Weights of a small GPT-style language model, trained from scratch on English Wikipedia.
Size: width 160, vocabulary 8192.
Architecture: RMSNorm before each block, learned positions, biases.
MLP neurons of a small language model. Each row is named by its layer, matrix (up: input weights) and neuron, and shows model dimensions 16-143. Each number is 500 + 50 x the weight over its row's rms, rounded and kept within 0 to 999. Numbers have three digits each.
Before each neuron's rows, "fires after" lists the tokens most often just before its 100 highest values on Wikipedia text that the model never trained on.

fires after: " was", " has", " is", " had", " were", " |"
L3.up510:511479477438473580534413461600447529440427496463518520567486621576519505532438553434491439446456548451417576404465436502520522562510473538581482525480569506493443488507489487480484614471540500492533495525474483482533519464606532558550610385418477470514508538455537538485500497487480532509387464486539500527492526489406522567481620607525528577453569482391489457544529580411517419578564

fires after: " ", "2", "1"
L3.up130:561453438490575524491557508574483478474560481463516487405502412547509483543599534474595484510519508546497577507595542516478557469523481552412456494549580507632449440477425450461416555516496512386556471417520537520510523517522454434482506584399614548627537461474503507507547480398529481508518470461404524485567551420515533576473504480495541495480473510477495508545534474483522511421566

fires after: "0", " .", ".", ":", "9", "3"
L3.up537:507519531498554508513518595529569507499543479496553540585502557478416482536465548460507562511469459495552575487491497446512584507611555543522496521586428541459545517504514488423474486526498590447606381511446519463610491422523434514546526535591514502456554503445519417483474505467460512482475494442409552577485476619611420472557388552483475420370441484497565418466529473490533473469486

fires after: " the", ",", " The"
L3.up242:441522551439524601481527549516511434553515458503566393495454503522603627455435513415513520442510512364456531386500497388508475579526555471472489448521522459535475535481463512497571507395479519522499476525427491451473403422516444461516458531452477533603560562517470532550465448490560432543497520471545527425488545514525521489505494470446573442505457531495423562522472398463492537506507

fires after: " as", "\n", " the", " became", " promoted", " appointed"
L3.up102:603499519452471441514503506437468522455563460503497412424407491491568604455495496448434443547551519490425432439539598460547407504555535485475550428473467411476461567533476462502496538476514526411528554459422485555548522469481502483467512422496479448485494500400507507468570494427498545492445509575581487381513445516463575516498601480498403570414553552535519480635501456513493527547510

fires after: "6", "0", "5", "3", "8", "7"
L3.up517:507499528512382594545404499495540365418508572592536466421481562391485486550460546543492481500445484479505519528436447556574521474571520481503571553509477552419509579526472538557533488451529501518564495588480506472551521410567479446472476474496519482433439462475467508483470540531426467503588553533523431461527425565535499539472452525444508502504444588433517563460504524473439386459477

fires after: " ", "1", "2", "0", " end"
L3.up203:526483603490520493467510528462468499507543511450516614406495490545500460423446460526521522483411437542569477429455433487486539433457473464490423582516467554463482444451553523512535532442520492354512576495408474482488471437540431473508471557481459560583613460377482498548471560465511521553489502483552420561450540436532602599445507470507467552535470489557468451561480539487534570370428

fires after: ".", "==\n"
L3.up325:394540526492501439555463443350561483466474478511460604468537583465546454545515550499560436547508565497480490541501503591537560511441599486374443514433511513498635499445496583501474454499500433456491478424563443460462549614534449480515524468517451547561444438472478464541430484517523554531539475482450521518552508490477457513483476555522455574526468435568464472484449441475489512519599

fires after: "′", " +", ".", ":", " (", " "
L3.up248:549476463493418535471531507472583519598526494511451500453424516420579432581477510512506512526418583493525494462523549433566490368611395571518431507529413555505552535458497533588535428404492483473486583531467491526452532575482415536452543503484458408463517453483431512542552454537471478476484560508484586551475585531531488570585579481471522493476526485529558580532473430448448572465587

fires after: " (", " /", " \"", " Gi", " as"
L3.up507:565640339616423459478548470410491526453513504520477512474530452530457516476561558564413553525535565442546489463477540449607466443491476476559470483582389472472431561480602509535458450430534423566493499515514547439531418518424460535467487579530472522487471474518417515537444493418534476486469506500549540485461526535447514534407523455395563415464515513576468479544505433508360498493566

fires after: " was", "0", " is", "9", "8", "5"
L3.up354:585487593492500475546525607577546614490536522467496438457502479543514472513553477500498550447439501491549391394465482453527548477401507498515481542552491452410446554651504463515578578511467623558504466512548444516501511483564445593467499481482511490511521501487477528448531580522476459470445565496482571481501506472493534495445512541496552514440552465467505474611562504445468428554382

fires after: "9", "8", "6", "7", "5", "4"
L3.up280:474525520579549484447476454510449480407492590509523487465504487492507475462537548467507470455480557417464453499553471511492452534469517477501451506527463549443548485521524533480540501630536491405448510482469485551548438539510540375522572483511476497560479468532485535522393557551391517592519539321524617438527470509519510544443480433430578488569489428488481433396518445508477486439509

fires after: ".", ")."
L3.up390:476491489497430589532497563550538438591492505468617547513584609429552507419468475509477611354513420505444473531472499434453514533516536517446459455537511596452525520524488557478506514456527446557523522521583463521496442524570505521440493545492450654437489481459406545488455464595466518444508496482529474487493484557533612500413495563542373445566483555455464552453538457571537510536560

fires after: ".\n\n", " |\n\n", "\n", "3", "4", "\n\n"
L3.up62:561480413479548556510445426450449438437446458531460554512533504434430562491525480493557532486416531439458521456547394567522535472498605594507568464529516456519439452519490458509473480474497554485557492506460432445506505553562548568474491627518512543529493527517569533468422459467649591497481482499512438488572514474522500524468619522459586495487487498466488542454616474559549495516473

fires after: " there", ".\n\n", ".", "There", " There"
L3.up247:481350463411476532476451514508496439574508461433487560496536535533426510431465436551543577525472458396439404491625476549488505498577479552513420522467512509549536567491550553625428466504526509472617519577502450510580511565585561442500492471510442532453500523442525372526540501567476544508548495498538521431464503552505483475525513480447469527467513489530514492501514521569519596523658

fires after: "th", " the", "0", "9", "6", "3"
L3.up526:476567560539458513503522482485548460374645529535449380509486543419462412439497598446473475499449462544530417500589404549480442481482478473425493495447454528561494504461466480534473563449442535441488541482512584488558491519523431464520527473453555475496422490479419584507457376465542468495513518491592528463532519523475487532591494504440555540503415548496503583477487485560559591454376

fires after: " in", " was", " that", " and", " with", " had"
L3.up540:575603513485528577440540522515462460518525471484491545475472493575532522530449516464477507601480540514466469425527555528574360490528509511432500544414480458519469486531504519539487449559424533467598540456500480461451450467643508480488506460536520525520480487564508553503531482421532467513544440490532524503405594474492595453490506488509501470388465487499520392509453526490570541392578

fires after: "1", "0", "2", "8", "9", "7"
L3.up259:484501549472532533504436478524500549466574596527513514376543491461451430510496531438486507525496470479477454427575481464436502419488393488495485563440532473481541572477519510525537432443514509393461574568456440485529509502444485516445518503601465639475572481550498516451528472424519589424496447520602520507563437482554528554563521482556532587544573431506488571554612551466534531484494

fires after: " ", " on", "1", " held", "'\n"
L3.up42:474532523454514510459555511536502487542469527531536479443521478515531410442527492368538543513483478502487461502567576483491588431572506447491412441504482504572436578479470526452557465514544499466540401519486550534416410426521547436488580496565499493505491504544509579447522595550512484542559441455404558414570512590480527490515499521454545476580531516485537450522508459530534447581543

fires after: "9", "0", "8", "7"
L3.up65:582519445551557559481588490520525471498483636454480520519449550474466514549477449546448492391415429486472526457551488570544554500388511519540517519488485516486568553517495442462467488529519567451528563529450468533546490532432452477496513478476511646583480532484415432604502475473501510542457561439458475447518539439632463550525515498451542618542507523424479459669567494531442551437557

fires after: "1", "9", " un", " is", "occ", " the"
L3.up336:532427473509558560633597481521491517452473517512510464509442497520473483524530479530537517522524512486589401442555437398485468474425490499440535545459561482423421489522577473551465492460424603457513531629420529418544453489502478444526505529431411450487508526473456457488477572471557500470431484486493505502538462565582517543529364559514461487522548526516449424484643483548485515527538

fires after: " |", "0", "\n", " Apps"
L3.up564:526493503531591486444461455493429458442529512557463570481525552430472454611477516516447414472454450519537505482492475515485511529457441476530546420528489477434502570481584483498480567456537496464509450529618601543522434497468423487450575542533519464527516484526488456562588410519643470469384459519487564449528569453580523576489467530480491583507521439499444510466509479455432408538544

fires after: " the", " that", " in", " San", " until", "."
L3.up46:547558516431518544594494477585472497417487608490594530490499430617479517496530515484485544524492550551515424405487473462498514555489457458446583505517550596541460442390457532553534509446548525466514528468512385513544439472618476460589461544528561503479556583490471486381532435498451491459518495401491549461488543461589586518533485490435546510551481489526523556589501483594445462536501

fires after: "0", ".", " .", " +", " ", "9"
L3.up116:422435540572396468489417548482486552532517446592529468472439614444519468449526565641501497468492507519458498446514535476543503420520482458551472490522442551487573452584503474392514542492552537507423476490450454467485501552473372551442538530565478518375571499507481448500467538564493452530528484510399516601469589540528403482550477518532581379455550510473531543517455448396502419494494

fires after: " ", " |", " the", " an"
L3.up624:406501428521506504492526494457543475554641420476577532520523433452496491514498466425463483467545521512440500363452373547540458505567494404531534498511453440531569489478512502534465385555452462444581440436409426545513475443571498421527478536491434451564550513477562552521453450469483554499571570487354485425485512453482488523468525454402545485485570456478483524549542500425498435486568

fires after: " |", " ", "1", "0", "9", "3"
L3.up429:553424508529511505420420521454515492408555480570484514481648559426523471573576483428428507465436517531537551414471582485431403483531566494523571501543504442470439525425528391471477482453467535458521544588483492500566510500482470502503461510556492399446557487568546473526598500568516564373507575555558520490483531436583543500437439517513459489417548464532480490479510463513457498471549

fires after: "1", "9", "3", "2", "8", "7"
L3.up273:519457412498582529543433492519501403531475676560481433518429515515442449550506503471501457506401537426546423523527494510500455429537459494489483479468418447454523517453497585555468461465473542523476472501445560372574496548454478500541555452469424534517573443406443540447480476428486539462506529522649559476505433366490436590536409495573492521509541509436440520459436501474437454539480

fires after: " |", " (", " /", " director", " president", ","
L3.up43:527604578571488473608469393467557490534479517548517516426448547503503440586433528442478514534500524522491589587453483521434485466477458532537487526548523489406480585433511497572535538531588438509485504545404529447503502580596402564492568562457446493552464452553439519577513545511529478489556509494465589447481523457515535448476497508521582570510538490467517446563415525476460599418501

fires after: ",", " were", " and", " was", "%", " uns"
L3.up509:513548495469538500456461532526502527541475586423525494530471354566479486554553496488488491575483496469456461400493489565478502506545510481510459467475508529469389408521510472461547497485498557521467479470541454596501444373531388453466443480485463543529446462554464563449609541550412446511442413483511526531523490420532649560482493425499434596446521471473558465520465475475498549561570

fires after: ".", "0", "3", "8", "7"
L3.up592:445469508551490499465515499635505434480417439612570585562393573497476525493422566489429532526544574490586536524477531522561532441566488458532463461460530493528508564523486512470489546541465549482434494555468517505474525466507465504455577535531500486418562445602557555552472494489457540446441438505443449502496494520555403519517509457537423482523390568492494535355566494423395491454586

fires after: ".", " \"", "..."
L3.up418:503497401510396595480487469438465452581464517531428512555387518508526462406426514564554526478527553494484468461608482450522439437534485528501494524530572454468496532523582507546454571477630444489525504519554468425502568438502562586473505427519444531494475540509467456521470489613535512547432537493510543579537512585556559484464472435468488559526477502587561545419506483541495563498546

fires after: " |", "-", "|", ".", ";", ":"
L3.up177:492472481412575466462474500401489501426488427542521580501467499452533486532518592518444463518413534518581558514467568527538539502547527515527519495515519517492528561452538515597534430487525499496561407613491421500501549488525466496378512544530502509434570501506515434500531504345593496427468446576476395486496503558541406492456540545490446421458419481492484563582531471505398630475599

fires after: ".", ".\n", " ", ").\n", " Win", ")\n"
L3.up516:474494417509517462492499546464523467470482484592473584520467403425424456450574540509448471451539468417554493445514518533589538471583450461476542430489408510559473547515569484547493586537488452562455463520498497440491569547456453517494531638447587498489472441461427446551521536515469523489368446551520516539539551509413397538476481425570538514513433575527515430550579417482481575540543

fires after: ".\n", "==\n", "\n", ")\n", ".\n\n"
L3.up18:560433436432427524454544486418577429548459424556477460565458530438488589448503491552546531442500597506508515467454539522550472502564555545483456420521455457504501444621490572431484507510543426529471442456573574464522451482486557502525530489401481524451429527511477494493515585509511525424436502602436504485534418498494512514505473457438571516500379524473618515552530392498425474359540

fires after: ")\n", " /", " |\n\n", "\n", "==", "-"
L3.up407:526560447512533472403474454569526501507535414455527501499463506531428506554428588514573648593529477506399593444581430554535583476537455544496471523511504568535514531502502459515479489498517395548499415418535407548561501557509447543517456493587562547571500428510493490457487513547556476487497442642537516551502462451562552537564547462493483483444519459482573573524507506519489563452425

fires after: " ", "\n", " (", ")\n"
L3.up363:538461391473574497442521490476559540512554470415392540463507478516515453443511459405459502500530589420501441424572584504526505544540472533523461487456490529521451526506458435464537615501462467500542497484459529449560512553472453526455469489460487513521524537481476443547569535469469546420473490500492529568441569654477513418469563439538397629459568541520539482506594445573507528585550

fires after: "1", " ", "–", "2"
L3.up290:549493454473519551486556427561455454490552513523414489545518407483386557517560607548510501501554519619449416543536554461570609473577409448483534550490569460535525499523432536558494405537475496484480476525456520406473487528509483492481502577495510477495534470535487503462485563560494443530473419448470497478603508574524497594477442556455479584507470470498481500523632552560500498422583

fires after: "3", " ", "2", "5", "4", "′"
L3.up605:534387524489487546529486480514492482552605514534545576487516429455599381471570416494456526522398555439577499519470592580564414469478494497577507501510503407511519512494529496482509531505597577490488546559497522432553398466519505560425520432561409425506446518528499619653533412511456502445454481476471592459578516571521491520530451465513505610477534506495475518494463519443473508500546